python train.py --n_layer=15 --d_model=384 --n_head=3 --n_kv_head=3 --head_dim=128 --d_mlp=1536 --vocab_size=8192 --activation="squared_relu" --norm="rmsnorm" --norm_place="pre" --norm_eps=1e-06 --positions="rope" --rope_base=10000.0 --rope_fraction=1.0 --qk_norm=true --attn_scale=0.0884 --bias="none" --tie_embeddings=false --parallel_block=false --extras=["capped logits"] --init="uniform" --init_std_qkv=0.023 --init_std_o=0.0 --init_std_up=0.023 --init_std_down=0.0 --optimizer="muon_variant" --lr=0.0134 --lr_mult_o=1.24 --beta1=0.95 --lr_head=0.0119 --warmup_steps=0 --schedule="wsd" --decay_fraction=0.893 --decay_shape="linear" --final_lr_fraction=0.0 --batch_tokens=131072 --seq_len=512 --doc_mask=true --train_tokens=520200000 --steps=3969 --dataset="wikipedia_en"
MLP neurons of a small language model. Each row is named by its layer, matrix (up: input weights) and neuron, and shows model dimensions 144-335. Each number is 128 + 24 x the weight over its row's rms, rounded and kept within 0 to 255. Numbers have three digits each.
Before each neuron's rows, "fires on" lists the tokens most often at its 100 highest values on Wikipedia text that the model never trained on.

fires on: " and", " ", "-", " P", "k"
L8.up919:114171114175161174156124122138129113128090134128158109165099097126132117131162119128111114129123124153120156151110133188099119167100099128173121136138153084152127099104129144116151113141119156117120125152112102156152152135103138148152127124174134127102121107121085096116092120133127140141137107098118058106125157156121120118164112112129147110135131131175120121140141178119113122100133111153112128123133150119126097109130110120069152095111086100149107138097172130136074124118120102121127143139117066152100089129095165140160100155155089120129088101144141153164114099089156137116

fires on: " "
L8.up151:136150135079109130142139084166127119137156150106127128132136153112120140119136085125127156100187136139114108185122105115122158113091147104124131131125150115145156091139168147133166094124085185114119145155118136135150115140123118181144130164130126128152122184108116085130156147140173142116120134089130115118156107121129173214119147120131119105109125177136143097162117146072158138123113148155146122142133141133108102115098102129132158120151142144172087132153087168152126084112150109122172108124161095134133182101124156165143101124136138119137077125136122124159098157092147134118

fires on: ",", " and", " which"
L8.up632:122114143117127127093138151101128122126119100114120110145129134127146155148178124143125128153185086087157174056139132153154142091141151180127177091156127102145117128151149110102157093129103135136141101172100128091160123116128167095125114171125128105110112120130134118099140133141156113133142166163093120152108173134161126113093101138156209152118135141107103140100131105087153143133144113128118116175138066107114157157114154149142112128120107131140148146138134166135113104162127160095131149164104150137104131146112114145138144127135168137123115093155129127165123143130120112093

fires on: " ", " that", "day"
L9.up816:092132112114154143137122130143107103140150131085121106123144111145127108181137148124137147103137133140064104132163108117175096088103113113110151126119075102113137126148122102087163147104129120113137128155118131096133135130171122113155169158164132086153147167121136152110145146123161136142123125145100116137139141121135159151161156114173112128127159111125144084155143096134143154171080114153153108119140119106129108138089075137128096110110109117121133120152115130119155109127166039078101097127149099132144157132114118144113146137130140113137134126137104125083080166151186143196

fires on: "te", " Te", " G", "g", "li", " Man"
L10.up1329:126088149159119130175128141151155182123115083138111108137102124102152094159162096160088108114116126113121114141156103136130165140110132151152119156133133120131142118137122158163132099151080150164150132120121115109164135105097086123145092112131128139104143133100150138162136156156166127133135095172155123098128132137151091109169133153154079164132080132180106112118109101109089115135093148149151134119140083123146101138151136170114118166132123140133109149155105161133115140165134108106125153113137129105125163104107115154151115109110142086134174096153144094143155130103120130083

fires on: " ", "3", " $"
L8.up454:115162119154160123120170135148076125128128129112130141102171108111148105134124092115112133104130152156147129128134138115138124131131118114108120153133154109080132099113158166168120104159128165092153119135094143129107102133135131160155135132149115088170112155090150170111135175153122122162098123136126115116112115150150140154156116138154145106134095187140087131131136084076117163165156151185140133126137136132141078119082127131143153132139169130168108107165123129145120036078128134151071127127142122095161166114147113144114117123103130115160140153173144120134114125099181143134

fires on: "1", " and", " ", "3"
L8.up260:160131175075119095131148106145132136172099113141161128163103091140107126140169137105170124103178139154127112140134138125101074101089124151120166152130152133138080128153129111099090128130115159106151155174110186146142163170116136071105136132112120147110156122089117109131100121151108127114114183088116101132165185147115150127134103128121144147120086147129133086126155138138128136116141113115128094054150101128107159109129160128128165160095124128091138138141097101099174114116134075124128073117120094149134138152106130121124116088135135105096140126088125129102163127104164128128

fires on: " with", " of", "ed", " in", "s"
L8.up515:117126147131127115113132141123195145096091139198141170120156124128119113105143163122170096155134133108072096144151106110123172142138144114097136144127107135166139152113126126103121107081101096114124116188097127124111138146117137170132159099143111120150134161093171173103097179097139079121127099121139126102085110096140137125157096095126138138113112151108138102145139119147157145187169130077102117159105076147152099137151145099122157178137175138168129151132131101123081167132095095131154106173128136141135137101168118155125131142140146122151157111149107128112102134146143094127

fires on: " ", "s", "."
L10.up160:120142107152150130129158149137135111125144131174119165125114115102115157084130128121131073170153129083169134132149121127124095111138150155141095103095120105127103114181128123125139138089112168072073144159122112134109119130129126136158103118107142148163116129101112139130110135123061124117108088137161106127137125132144149095140122132147088143129126120113121158116145099134131118143130116098092079147126116172116103178115144123101131119179115150143133178181127101162154161132121157171149103125113113134142109139100065131186141123153138132105129125154111097129128112073166158130

fires on: "-", "/", "–"
L5.up728:138159125199142143118130092176134140141128156151113122122108131096139142146109087134126165111146085139153145124116131103104196162126119138126140096109179107112124118137095105114151101101117092110116126146088134128141132142088084106103150100129149148131144122156120099179125115090135069133132130113152139113080096077150096144098138131117139141141114108139107159140112144122141105109134128111113138131140118129119087130119142101096161118170129097094131135098113118121156128127130110084165139136131120119121152075156149138122101148155141111136151099113146142129149109128140096115

fires on: ".", ".\""
L10.up322:072127137127145089139089090178160133117151071126120130154089099133116162134144147096144152129126139115134126147127102098121106156133136130120123140130156110134118081100113111110125179123139123091133116088120107151102096096167112179117141120096146082098135145108083094135154134111129168130104161113102044054134118100187154173140149116131149151180126150162115122105133096138106118126105121167082136114094109143109144096123121121144091112148137143145162076083098103165143131161135130112123149123130107137115125111157144164120139106090139136132120120096132132106125148147138137158

fires on: " to", "ing"
L10.up235:115166135137131129123110146170129152111096155098105123143088117145093136158165152162138102092176094122121102103125091126094094138132135141132147135115131082148100140142083114115149143139166134117106158152107126128105117139112171114102131134150126152118144112128173168129105153095115112136097109101150147126166157129067150113125138135153146103083121132099134129143128100072123114165111107129125148105146151122137100074128146104146114111109096137091117061130112133102164111094136116124138121120138141130155147183119180122167128111150122148127128139147121126125121146139160092133

fires on: ".", " (", "0", " to"
L8.up704:096129111151113108137147139169143122150098101125116155121177142138144119131150108078080153152148109140150143118110141108168155122133152112133139099131135066086124138155146144106141144088090148179107151072119162132163117121109137150124145140146132134086115139132102121135132095109159171151152107114147162137103144131151131171162126113126146140101144123151152157160126116142160097095120088113110122134143143117102099188094098100131130127133105093168105145161112148141121121126105150108071117129098158160110134173099124102146103128143121129144136114125169120159077110127113132097

fires on: ".", " I", " A", " ["
L10.up675:146133140141110141127131114169149127103154133097158094155131145095113123177207120128127097135134118036158150157068104112056117088094125114087175091109121128087137124096160108144117135134124143165124116134117137146134114115133094146139146146097167113127191106129138100126111120121103170172112105122116115083132143132133107152144079124108105115138075154109125143171135106124131090114129119123121119117136093129118109134149158146152106138161118122090176134079117111124087141152108154109104133130093133140144099093142158121149107084136111135096110128109127120094098159178118122141

fires on: " |", "\n", "tri"
L5.up721:121064121138106139149106160173140119149137113106172147116123062117112169116142075164141144132140148134130123128190102105109152127181117178110144099123098134120132056169144136101090146138077135126128098141133150147104094082125135108138162123092140165083138148111172106115125134155086135116157115095162111139122120149125154140161096098126162148165140140159117107102112119157155083129141121134117117108100112146092153156143161126131101100161128124152142107136144151129157114152145181167089144126138137096110119118070131173152129165149117110124099113144156101152100129146143131112

fires on: " to", "===", "s", " live", " They", "|"
L8.up910:154091152119097094140113144144129122106167122114112129164118151113182125151147171142138159113128133143145119153121124192123133161115097184198120131123150068122142130148132117105075124064173106139164147114106174106117110107140131133141179122143108146142076117142147129130166150115129129176148097118110138138132108172094101155123178139144124135134121135092101109101133102138121125165106145092149140106146139101136113164132154128144100127101100104117150131161168121175135115150109134180195192115118144107129166158118110108167148128148088102125130101130123105161122096094146100139

fires on: " ", " Li", " during", "li", " under", "Li"
L9.up1014:126132110114157110145120175124180145167102161154136161103094095122106123110178113129096113071106135122123147105163137119111162137104126146163106136158097160134114156103129153120087145165099175094161092158123149127091163119093144204120126170132132112162131090129122069180139136149122097139117124091119092143076139114115128095137139133115133168121112105117165077170124121120145133151126155116114130161137145106102105114146081111128143148124109131117134163172141126133112151097141123126134110129141118133117128130078135138125101094105147105095129116143089097104127121147166127134

fires on: " ", " –", "-", " ="
L9.up131:131160154140126132118124112116120151110119115128180125078100142135140109098132124106101096213127112152085137128126110115115155112159160135126087094139119133144096099139145087146127105129117158150167096157151127148146136096145038131135155102129092146177126135097146144083120114116118153134143112091159116151145109100138143115150132125140103111130112126151166167111144106106146168105151134132136157156095139170109183133116141163117140142147120096171170138118111132150124145106170142154166123135152124167082109153137102133113168071146135105125107092125124113105121105096114124103

fires on: "-", "et", "5", " Stadium", " Jo", "3"
L8.up1124:149139110124117176137142080164121150080101136166142100106123121145089124097128146114123141149151106115126081129123126131125081182129116103144149163143159099157148122151139157125111153119164138111135123141096116094123145109121109116096175112113106106148164123134142110108160139087126111127149116129135142140137118104103151117108125124128124092133111130137124163101133140108096148193111093131103162114122098079122096156100105128142126151114081079129136135136115132111111113125102147141171129139113107121090100158127140099115144155141121118137143122159155153167123137063137156107

fires on: "\n", "|", "-", "the"
L10.up1382:157111149111090126159090157141134136156088114139102141100144080130149161135155108143138141147130150112114117146138102107158165082083090113113092105155151123122088084162143157119109118123174126091112140114131114116143157124115170101132098110159146113148134180162102134115087073151135115077139155148088102104118155077156151092104112156122168135138148122166161128179136135077092153142123126116148075125101140133125135153172131071125146112122158141107098127072151134173117111135126142107165139127136116140085065095112117116096122152124124096136156104131135125147134140139128132134

fires on: " in", "0", " of", " into", " the", "1"
L9.up1095:148105164114095143119166067095129113159114117152144159113142119108120138119104149095145132099111114169106111106105143120143124107134151118109141167088142137152133114173141158175109102129065113090130105186102113161130134126130125128152129106153153184098102108067127138120106184160147143129133106158153104107071140104181144125198105079117095143116151112108121146135169152128150158133145085098132119113128117104139118162159107136099096127171145139101106099111156128115144130122100107093105144162130127149139147146116149158108129154137145161140147135093073090154102171108135118110

fires on: " |", " (", "ball", "ing", " Football", " wrote"
L8.up303:122124143109085114087136120149155142156090137140116124133139157159129141097146114150107103154155110092145145091116109150093135123141097127138152134135104077118120091090108122145129132125116118107142166113108163164133121149101141146133129141107147120065120107187129106153139153109111152132165168168157127140129141132151119134165086124136144138118143108135132135140136133107124142138128112104134127119125097137171166108118174151172169129102107155157154104100116095145152135124129116138178096125133155126106103177116163105163121132119100108153156068157179126121076149090109099177

fires on: " |", ":", " and", "0", " in"
L10.up519:137145148146147097116107111138120102172126098133120110136097105136125192150095140132124145124164121157136135110109087145102119126136099162139142130079159102081145110083126128126141109158118122113171155130093091175098167122167086137138106123115108167102132151113160071155135126115135142137088144156106100090147106125103104100092119106120132075109104103129114119109152112125119153124101135175160098100099160090123093097142154133143168164127128122157110165105095130107122114127137152103150100111126123148115136150146133163108138100127163166130115103143083129110122129143144121113

fires on: ")", " who", ",", " still", " also"
L9.up1484:142094098143174162147102124119148112141141127144128137164147138143113119126160143087117147120134102092080136118165126135128144172138073103131122156137134105168134138110134159144152146093118161150133130153147155143139079118138141066132129113153135075170163108124152098118160134107133153145143169134075114132179148122073163146116138111126075115119135102168137139139120104140169118133144126081114083091150135109150079149102112127126128140148090116117138098138119091098092146138159086137165158116103139106102142158154105111148183129170116168135117158135129135129170146119193121102

fires on: " which", ",", " who", "s", " that"
L9.up187:121117104138151143109095108146173097119100101110150102164134105114112127156127132107143139164138116118128119116119112148133104114136124122160153100146080123153181118135096132120176127152099135095129103148130143112148147096171129104173124179159144113119129127197149121119177181146139075100131158128119131141158153148116176125146128103130143129123153142117110145130120080095158133150105135124121128132114130096126111149114159102091167104080058141119113105096169114082126141130139096135109130110117141129125142175134131126109129138167102124113126114129100143136098136142150133141

fires on: " in", " on", " released", " "
L9.up1355:132147101164096133125126072106135126131089153090120135092116106099132126099105160128097173132181145149122133097077154155137139125155153137108113135115110105094100125132114095111143130132096144125107103114144101107098144138085091095134121083149165113124160152127121086122126125126104119127128084135161120130119103106080115127144151160136142138180187100141105114148140154129117129156110138118145144126213111111126123114118151106159135137189136151108110139123143130129119114092130126121117146178086142075142159178102113131130150112082098095112142126153148146111127142112142180132

fires on: " and", " ", " American"
L9.up435:152121133123135143109145107103110081150118077125110142155114124111093153125146156143121107137131166107116123120137153148140106145145075086127087123129150093113133115136163105158149092112117138131134172162130100155112159186111104150150129075104131146136085122097102123157128116136134129166126127130125089135100136149104102113155141121143134126116089129181120120141148139142145137116080104152133127083136144125143123116122109139097167144070116173105133110114130073105081136128128094130151096138139125161170131108128154137101151141124108080141142138088146141072145139120117105160

fires on: " all", "il", "to", " total", "gg", "th"
L8.up416:143122159099129114168100116119119124108123126097135126092103120153139145135172135090135152109114163140174114121183116113158123121105113079122155165141126129194156138146135077140103139130136137084178160174115107111153143088156124146126141115100088148147171150131167105117124139129156103121126103103105121085128170106125103143144154151147144122123114125134144130130104134158145170161122121057148096117148141123140083113108142128118128124154108118171127134147115167089091118132102170150096104114104140131132159116125169130143153095127167127115116141094123110146187121156193111161

fires on: " ", " \"", "l"
L10.up174:129131146117123121146115142118156106107126116163113178184127130155132175125157094117099133100083131124121149091130127183118140142104121136087128122183129111151143154140154140134151178130127184118125125153089139080153152142143118156164097135129123144116121083163119104146101139144145096104113144090145143157140150158171171088116130091137160147122127145124154127171128098146124152097147097144092135138127138103103144138104111107131106136112135150112153088164117111140089175173166132115134159101124150157109112135153118099168110087131147114154128140143093138118123137137115153105

fires on: "|", " |", "7", "-"
L10.up1361:164146156088115123163157120139124139156109168132106109158127123144126162149146088124138143143141142144121145113149102099144132106149107113112133071151172163147165082175113095146115169181123144101116131135147164119130104151147137105119115131155123155118111182135136096137141138140110140079108105154175147106153111102138101118134123156180101171142092102129120080120139124055159143101133092131146118122100138123131089118182157126137159114113147100127154108107095108129152108118144141166186160113142133119104085154120128128113160133121129089083140137163119139190105130146126089108

fires on: ",", " as", "s", " in"
L8.up1429:123111116115134141161113104107131136143140150107125125153109111143081108191132089129130131142110145134126171092140105114144148166086125124137094077150090128131144116134104098187129117126120160126147139125147127115111152119130113158111131154127142133114095122163145123116161112159131103119137133161109106162123153119133185083150144084141132090132116157132140133132076139110141183119111135155090140120152133135108113118090152117077098149150095124127148117167103139121141125104123101113152132135133164125149170116159155163109126113133115116117135111124104191098133175107126097101

fires on: " ", "5"
L8.up833:154132121164145107148150102120113147097169148150149154139108160108114181087148138133148117153136133143170194096132134129140116114104146116144091124079125085135102121155144117132129103135180107119100111153167138109144121081157088150098132094089116183141138115092181142142125165161135129132130132118113150116093133109122120089180112160175081140122125140136143146133143116116113134111133139124137137142127137120122160175130126139065124114122123106185100144125104091120143136100136194108106125103131137127100116146123126089123124102128130146115131151112160132108167122134143140172

fires on: "\n"
L5.up408:126114115151106114115094170140121107122120154124114121119132161105101149120135119073125142111152143135085112117176114111130125078132130129154158096127101144141141078159154153144122099143098124102129087184137132138121129090121150067168125086114158128119195164118142136106123105170112130107145143114150090111131117103135078168181111106128147122112154161103121113151132117169084098129169137087112110121124120145123165152129160144095130117126133099154154112167127110109184129141152100153135173090144127130113146100086140144140096141129114119088134121111127083131077150126142157129

fires on: "-", "/", "S", "R"
L5.up588:145123134165139158141154105166079155118127149138143128130140106148123145134140151090125124112168124123164108120139141151115163138104115141136125098119144153114170113169133104144160129152150095145134145174135095158167129132122097141129154088127112136126180121105156101159100121088105115133138160107104121134135163115085114146106091123113099134126104133097130101073162122086104140144130090177126114099129164119141099137145152116107142126123146082160082155139140125122110129097139126085130148161157108152093133114140114137110079117151177143120117130143144144109176125139054122171

fires on: "te", "e", "de", " Te", "y", ","
L8.up218:111151114161144140137101163128115189117117088125122106120128119141106131139161156164138088136125156132128135124152134167114113124099094121159127118151115102168099152099125193148117101151157110141133103137122148154148136128166134116153121128125101094198109165118105120110115154147153110131137078151154147121129126134112129109159157192136130134160107150141115169100138118132116132112100156102156081110103137128133116145154141093088086129117100149115134144121129104100114148143142152135112116175176126118133104147121118132149142121159123104125143100092103028091143150149120134127

fires on: " |", " /", " ", ";"
L5.up787:127106134083117118147090121094140086117148094078127108114144165119134137119122132150123113181157139107104120120139159185134112120166123101154125131125064104130078078108164110179103150104124115111173149117113154095113141148161103129087172129128126144155123137169154111141136147118071144169158127133129158113142158123071102124123160103144141112172162145110154163101141071141154122119115142115123121124109132141141162133121154157127130139109132122094161123126144127099093121114123144094114087118097092125110143160129128118106136148134133115147122130109170108131134117144121114143

fires on: " |", ":"
L8.up557:130103163146139115103112115065156175159097144094139147142098097121165143139161136129168163146138157184167113134091123158145126152163116124125148151120135117142104109101135110141145116152143119134093162126123088157104139129125085108093161115123098175140096134078153101114116144139132156140114132115147162113150114138161142127114107150128143126099113094156129159110107120100132121167107145146158117120126112070116128107168113126145147095124153094139118122090133120097124115134138185134149104095098152088118148174119151118121117089102140138074116133129103105136103150142145130103

fires on: "o", "s", ",", "al", "u", "ad"
L8.up992:162075075090133117123147111115151118149116120124111126148109121143130144141126126159137120099117150110183148169089129123080098105112141138133151097150130177157153135157121140145138112119055133155163175158093101125174139149122120122150153159151147105072135157146142101112139120117168110126160138114103141130158148103158154117145135141155153187174164138107140122117134140097121150134124136118134110123120104134166116145129144127131104154090087142178133121106112134140099141122130126168118107148135084114135158124143122123138111123134112124095151102125153150107097119116151123129

fires on: " of", " the", " The", " |", "N", "W"
L5.up923:130097085105137144102081126113150100133114126119115146138103115142102125129147075142126102108096132164120127153156108130156153124110145126130124103127107090166150101107134132213132123132103175117118149166101134127102128149109146100137181126131140126138104125157130111103125139152155108169088141098110127194163112147145162136148136149130115114137144126132111126153110138096148170115132096090108176104115156144138150112140106123104141105196134138177117143133137132080100130190132125101162085097140134157121140153127104138143123124108110154138148164104104133132142147169098119153

fires on: " in", " of", ",", "W", ":"
L5.up1390:162130155129130122136116123144171146110097117131113095098133134128126054120140137127170097085137113105133129091094125171132063167126118144114145103162124150142169169104137138168125177116113119132156129139136130138131099091112123125126141163109114135126142133134126101145138090171160082150091117120109105134168121085090106115166140126086154131158140132130095092071118135156163131124132129120123144080113127159143141127142098145139142116120139132147155131147136092109126128176140122096130132133144145127079125111120176115149100128149132114096145129110125116099162122128117121115

fires on: " "
L10.up507:138131066137110118119152100124127127141154137113143130092072120093163121118129128151110163147116125107137139162132138095135142144112145116107141125139115152092125134090129144077114140149105121117098117189112101110095145106122103110100143129158073134160159160136134139136143140130122127131131148128146113139127138098106118146188161146109172124155154166094128125100130157149109160127150157109153113112168123137137148112158131143155135173181111124131171125143090109151152081115106117134156106154155125128121151124105113137126163153153138079137099066170114144143095164147143117160

fires on: " of", "-", " some", " (", "W", "s"
L8.up960:150147123111124154110096116111148085120085101129178147150123171111201127135151150150163099118127088096109154119110149125174142126122154141118137116143189164124112127122121123182136113166094117123145148101103109104114172123129130106164156133152121144109120131134112135097128151126118134170134091115146100147139121120152111116100103133152109146181101137136095121163128139118148141115165100112084126104132118151122113138132101108082100130169152128109144144159154166118081139148130117160134153137138143141106112110113157157125142128179121172090139155144132110135137135112116117134

fires on: " with", " have", " of", " Qualification", " base", " had"
L8.up1158:115139180160087178145113137080151158126106109131202119136151143087168120155137179124130135088153111156122125130112090124122152153125158125097093158135120141150160141123096151140116105142157155111129128159063127095112175134128137079134140122133098136144122172100182140057134145124101088133175122135166097120138127107140140130095106107109164144117094121112122095092179110142133133133116125136085116138133133144130095177116148068077114135151123158096084176130109144117073172182152127077127110145090132141100109125074111112168106114140125145175123106134120124141143115121132126147

fires on: "s", " ", "t"
L8.up540:128121103141118123157171165088146122114141142123116148116170103113128141155116179140143104118144186118144133141106130123132116148095122089109081157149157130113095131122124161149126152098149155116137117104099125143162109114096108142109124100129112143121140145099171093122133174142129122150136123114125098069146143112167127154156139117134159117173127128130139144120133147097127099177165135136149089123168085125200120139104169134097140142089122100137100151092098175155117108086111141141142159143139115109136110132168191089119179157162129088139117118166136103114143130117143135120

fires on: " de", "s", "sur", " |", ".", "9"
L8.up1507:100155120117134118153095135124142096090115139121098140150140087121143134119078121171119138113135179099105155119110132179106102146147167134144141109112105108131134121128090151141150140143158143152116080093122137089137148138104119129114175157124084136190145143151130138121136193140163133140150137104191135087150107142135118167168169087115126109124141125123140115152154129130180102150132114121096094089104129120109133149086148132150127131138130103083099155128145123166127106100112118146126115133125148141102098129148141088100136153158128128105170112119124136078127138108119116112

fires on: "-", "–", "/"
L5.up584:131124144141150133111122106151121166100122131129151145097103120145125127091125128116132115114120124152134084130163123195117131179127126126140130128139112138146143105126096153100147126121122148075097152156092122169143133098114144129119116115183094144099157137151129107159111142117101138158127157106128130115130110135131137157119127088110143147130134136138164124121136130112109180150131068155127189099128127132184140104126132120105162114126162095087137093139138117094136119118141134191137141151160060150116153130152152155087123149163142130157130101137087124136144109108115098130

fires on: " to", " car", "or"
L8.up822:094110143136116100145160152111114153089100162132097134127125079122119133191149148112081127151147131121140163109109106076130141155102123157143135125132134098097131155151115160122142089099133141071115117141107130126135138155123108090090128113143156152123126100126156122122124152135130133141104078123107137132135156133129115125095130123105142123102123130099158123138118109122121108123105110118122142176087093107098156092095093125160111164126095101097098104111149126135179153133103175105126147176073148138142120099152149109118117106141131124111124146123157156153110111142132070145

fires on: " ", ".", " (", "0", "|", "-"
L8.up1116:091171133128115119121113144114132156121129140150109111142163127177112151119118118100101133105102125103095079121163140124153121123106073106137131106119144112110149174126111145145140104156160115086145140118168162109137109166109126136151126116127112148111162147144116150135119113144144059114094096133099105107109122097204151109091124076138149147153097130154151153135160121183127146132090108067105126123155131146122102082097150157118147104138164123089143087108110109132077162132122127147086096093127082168121105146119054115135135159141092117158117154133116153086107126090124103137

fires on: " "
L10.up1177:130156093132083118188119102125166126127127128137173126138065099119134121138111141146110121119143167150115192121109145108124121155108135102141095116132119139107116131114125166095075151148135096119089163126130116088157136093108107135103121169142099095159125140105164127170109156078124121143154142154081145162120125109144178141164127134103167132145140174122113156151167126089111081100165095106114174139108123163126099144122125123133133122123106077118135089119151089101097142153105103125122141123149120149081159134148125144144123132164122101099158111112114139136141127123160144115

fires on: ".", ".\"", " Stadium", " School"
L8.up799:100123147158113131135092122187139135140200124111125185128125149124127179112159155092097182086133109103116091141084061066108147114130149086136138099129172151143146147159095143117152109107136121132106128130137106149124160123135069149139140150132126108156161160150126115094143098133139148128140131076113112130134094141095089173192118154100161114113104132147137131121130158163138076142111137153121155122120129162093139108153130160156105112100091113114167130099118112139093126106075144105116126140159075129134110155113141080152140100120149126158158106195146098088178125095165146141

fires on: " not", " no", " any", " either", " that", "t"
L9.up56:121119164125180135101097101127118126131154099085113056121114125118166167130139131123106131088148130104068134120110129159147125125123118100113140139090071106079158123142170151136119102113117152110164160106115119133141126085086084147146113117153169149140141170142115105129134170148105146137115135143141109170159115155125146115142147078151126117122113094123166119135123119157130111144146108146145089080158135121129086170120111145146147086116067146112107095112110145114125122134144118115126106142115120117116157136131130154101161129122153107122110151123128086104124103135139103139

fires on: " from", " of", " in", " for", " on"
L5.up141:147132139140115099117120154134117105124156080096124131120136108117100130127160113117149132113128160169141117100137113121130173143110152144107069106163104112169151112111119119153126131118131114168132122175165182144128083096150149121180134141100116129175099125140122104148109096129095081136129117105141119117088122139155136173208138126127111131169154119098117084086136128120136119162151121093138091151113107123138125131180119130095092157136127104129121151099130118124149105189118125135105164127168144135110146129085161096118109093111140102094140182111152131112108170157123136105

fires on: " |", ";", " ", ":"
L10.up275:153092118142100158135091088158129111105126142128164151125134180073128117154106151134128113159114116144158105102127151142104137116140100095152151129133093040122103097165091131158103138110113071106152136075150125103149108138177124148147138126128136157140107172129116123137134109164083157122152152175158149130136126145106152100131088141174139106117119143154173127092109097120104107162150149118113149113116148119139123145117132132117107156127128123171138126143121147121157169118125143147108125139106115119131146150089144108093160134090161094118163109109132128124138105114124144137

fires on: " ", " (", " +", "."
L10.up1511:076149127154108139132150171147128122153137124119141101126120122069124058144120153148117140146145084116161165126116133124115097156137116139103128131126103062080117131149206134126125144100124130126130158092128121095136147130127105138148171110129172112138162140108148151124083118128097165131121112195097101124113087112133130174102159131146099106130100109154126101163106110127146141117139141083122169147138129139130085141124105124112145115101156126133152128148157134100110145098154149147144092138089160135147132131102136126121112157118154080136107138109150120136104134155132106101

fires on: "s", "8", "9", "0", "7", " "
L8.up1499:164101149154133214150115160177140058128126115141100145153149143144115156124132151100158110137142159125109159108140100117147127112111110167129118111132129116172111162109135092126126134133116145115125123123158122098121137138133114118067144136140090133118130087136160127115138090161094103111108130093169185099104188119159133118132110135101131109121134112144150129154134133137146162087159136133148085102153135094095132155134168108097116119110136108088082141131127097122125142151129127094134130155155124130082109141145119084179137082118141134097093135139109108131144157148153176098

fires on: " |", " by", "-", " and"
L10.up631:181125130148133120141159115101136166169114143092104181125125135113124120112152144113125152129103174135162065113110129182120143135081106107081152137134146092140096122135128149109183101125084143123109135156088110115102138149155089103129111101142137162109158121156149098072121144092080129115108147107130145149120135142148132148096101145102100110091117141145153132116138115121154147145129113098108111135112138105202111151155137115140137136088158161159129099147098111129063113114104137159158112141086150130120104162137107126089114170105137169104110134149100110105126132121152126122

fires on: " ", " $", ",", "."
L10.up516:090150082128180142150113145160136126145129112084129099162149098144150129143146113123157154104139116118129126134132147070146116146170107089091121086101087116135133152157141155114119137107139085085190158153134128105141141129093105117092152112103142105102145139142136127126085116120127122123155110075115115136108121125154143139156159130125136109113152160139133096110124086125130134123159147174150169142094128129121140118124121129121138168126128138100123153170079144132133095127127120108130133127109214128151123114092161089154074116121116114085113132146153125098077146122181124135

fires on: " of", " lost", " from", " sold", " sell", "-"
L5.up185:137099098119120141148088116147142160094147158144163103149105153096143120146144152137127151143114119077123145149125123103211111101138138129094121151136152145104091146134119143122109160169156083122148150122133125084085133066158145149131108138112130120131133131136107141152123172112090125123129163108142133076146120125135136125117166158114139122164104125119117160131112139106129113161122129107102149146132077109103106137150118120088095135126106133114130132134123145128124118143147126151145152184152184127122105120141160101125082130178155117142129128134109153131081139137132075140

fires on: "-", ",", " ", " –", " played"
L10.up350:131102095128119119136155115105115145117093108154132168083167135140147149108156119098151127145135129160160128146107151109097192108125096090098132118143145126135123115139128141133078145127145122119121100123129138113109124110168114135109098137124159079144160131201154110094113155138111096151119095117119107158121153124106166071087117128110127175118105111149157153132153086090135158137181128128106108090087109129149106089122129100132117116131117149138116109156147138154094115146133151130111152132118153140120103114152109059152162120119130117108138124116134116082107107157102108126